python train.py --intermediate_size=704 --vocab_size=8192 --rope_fraction=1.0 --attn_scale=0.177 --bias="none" --init="normal" --init_std_up=0.0748 --init_std_down=0.00824 --warmup_steps=200 --batch_tokens=32768 --max_seq_len=384 --train_tokens=357900000 --dataset="wikipedia_en"
MLP neurons of a small language model. Each row is named by its layer, matrix (down: output weights) and neuron, and shows model dimensions 0-127. Each number is 500 + 50 x the weight over its row's rms, rounded and kept within 0 to 999. Numbers have three digits each. A neuron's up and down rows have the sign that makes its largest values positive.
A block is one neuron, or neurons of one layer that tend to fire together. Before each block is what it responds to, as a language model described it from the Wikipedia text at the highest values.

Responds to: Word-internal continuation pieces. Short subword pieces completing or continuing a word after its first fragment, such as "se" in These/Those, "bil" in stabilized, "er" in reservoirs, steering.
L3.down358:471516517551536520481521612498477454471482524375496557513537485553437431493541430478491449497549399534488557461408476508497539503506536534420527556399510607458438493469518523469503542531462551529443515557524557593549506498482529534520563547471425533543535486465508532550563442525425514533514476494453399487513511468471542446529449567382501504544447444450486512453406452508532507515486
L3.down425:557505433432471476612473446505484413566541428591514501526522466495526464479431587506431473510409473469477499508476550456466464466510525603535517593503549477532546411504411503533533405526531489547458497549505577499487521488483497485539480478497457505419517576467493544514447535507486495469593466469388485555485519482532612488479460453372432469430473409518442415513470550417412470515498
L3.down547:498503478489435485487479477526505509477637420499494407482514537543485496566494532453495511537452488510529487617555436493510547543510468546431541405436450481529512561451572474428452579461485500455481491462456560528478619449552484492518519419509424488371498630477432469517512482462445606494476454499560501505469504466594437458486480491470561382520406476460502495494467495472451569496461
L3.down676:565510549445565553511472534472569519545464501491549557575474451549452503517472512545570416449452434511494481364546498457528549491449379523530500436414485544532570501492544434511531576412531609470524471540550505521437532515433499487506558508508507504458478468342525539465449507531440433478527436424544595482448505417474519456479616572545454487536549485526516581441498571486490511598521

Responds to: Word "to" after verbs. The token "to" (also "to" starting words like too, tolerance), mostly infinitival after verbs or modals such as had to, trying to, ready to; occasionally "not" or "t" after did/can'.
L4.down97:485595451459563419546539430526499471565420588511504490521408474461439545424485551517477528522519508522471581522470474524484430472568464448445559492539458586476509577527526464502508525563438489476500439579438523509580587463554523543522474423580496442511511526516414537507485414457433466532549520435511486583479507518472513541505460461538463517475439539557519523410556431517527450536351
L4.down403:489611470432482397535589404464509556490443528412516449415502499555389603461481624549571569534507541543459598513420534571491486524554505436496481480534473437590539459495540459483544537489493464492474511523499539485567481533465446485480418449434460481490431589544413557448500485438486457521534447504422487580544378536458518498424538434613535548458563627569416499476527447501505441514514
L4.down449:531494546508502477531507402380520562519447525449532503490469506479463591467553390578426537601568515480455591509494459489485531463594555481446445520509390574417549443475486513527433484433526555461459473489510437523489508487519525481483439488477399429511575477479493445514500542525516477513500461509510477458503530562500497588489529504497565584497487478513550423477500497622569559509483
L4.down657:423549535460517578597486494488586440523508538491481445534403475595479498480484549488526475583463621510452524517486644391465533490544503486545472532584524599626571502466519512433480510420463518467478491555581523465506513531471498534523520375528475437581517507594543366478557479572539516452516523541537531538486544521439448393518605422565475533445448468492510475535541522520520420550449

Responds to: Coordinating "and" after names. The word "and" joining proper nouns or list items, e.g. Santorini and Heraklion, Chandu and Malik; also "first"/"other" after "the".
L5.down654:555498513574481535573416531564491432404529487520505448611510511433486490445495474478452433440541541416451605494524533496540496430402515505490436540446495520477439490510437514498477597555490552513580556483563467419513533549451495464415515411529463542463446535486553482582529524514482506479501406539536477523403476425498558461493555500462454559478475487562486507474530432605489515541482

Responds to: Connector between paired items. Connectives joining two paired items or range endpoints, such as to or and in 1948 and 1953, 45 to 64, Law & Order; also mid-word pieces.
L3.down17:507468459535540534511497486577457449447517572432538485570557528548488585482496509492549469505440534497598537517465418474484472520432459507533399584502529445534438485532432399549488374486543513544478529526527539521451517542583418497383567494493492545453471591499467502533483449541581482548497473508474475523502498550461540507431572440460539401523472535466474493469485475522587460471504
L3.down116:511478475587521427563559459523532522489583503575558409454409492493562520503554507487494451477555582505533529489483401492475551499546427517527384468476451511475544506541581489467571463471500515539498429456559415479631390607426435411465484512588383471533482488562509463514548522503455545456510481536414468446493453500535534492480524486469439514453454519510562479549510466478476582539471
L3.down350:499485497474470511502506446470590465549489467558539513488580444552422581446476488443551480543486554488526605479498423541512475500376546441479518539520497594479496433500479472423508471483509496575476394482529531579488440570502513446400490500428502454407531522518464506483424555584516506508405442521513491514504403498546415554481543605469555437380572470492421484544570489540458499464553
L3.down625:525463575556542505528558496460580450533519448465559455460454487523490559489422526511639530575573563527483430541524413445452526511434483398518469520419540590503578438456548455416523393486500504456442531531458481455456440540447461541485521511476479629487510491496551439623542540477526523555502442489467415536547490523467507497525597473571467468586455554506448528580509479452530485433600

Responds to: Word-completing subword pieces. Fires on a mid-word fragment that completes a word split into pieces, e.g. tra-p, ro-ut-ine, So-on, ma-sk; also on a table's opening pipe.
L5.down642:459497454552561595489521506575518442433500488491525533477522552490485462409485501503532439516537438429545533369549445562546486451517498461456538486534444492460401438435502428610504446545448576444474570482556541533601443382528595464480470500469511418567356447493472527398535466573470474538474572503480529513582577523549365562485447545461488444489545421479525576536559528535526483481507

Responds to: Word-ending pieces, table pipes. Short closing pieces that finish a word split into fragments, like ani-me, cri-me, sna-re, li-ke, va-se, plus table pipes and |---| separator rows at line starts.
L4.down274:464501538515541470462453525562431542527385390504552517463528523450582563473428620587446548406550415515495477532508530583561454442527560528515524444522493473458529612532488608540474524507548383450586489530530586519408469473501475426455458482525461498413434454516554482445434552526493512525452509569519571460573482462463350486544442481477460482397465451534442498479630516439497505492558
L4.down287:461470418377450480494567383481509453524537517511423505519429486443552526506527572467495506497542491541561558548488558430570532571523528502536419471503534455556543512505502570483424386482532653540522488464436508516433507514442352418454461468462489526442460496546477513514557486499551544431454561458577450399441531410301543435476551531422424540520497509456411496494474431493472455458435
L4.down318:476484427472486513421475511503407509617470582450635528483474443540525467594459520566468515446524527477595422449500583441415514484452493557483563529446523458473547500512536472466575508485571493438542464558564578442406577558539521516489468470517526489575493516509463479602508580446509562418457539480521467504570479460420550495475519574529536503510442512506561545421462410566475519460584
L4.down370:495433573547459463491514527537482546545525465545507559555601587470549548485473548455479505485480425530550597481506528513531374501425578485491576457528449459446536456496538429507433386455450502507488472493506448470469501525508491586452595436459552519390619569442472456486525507599458426382491583524581509561504579462532436433464474533396459562442520509385476511456503468545419397424503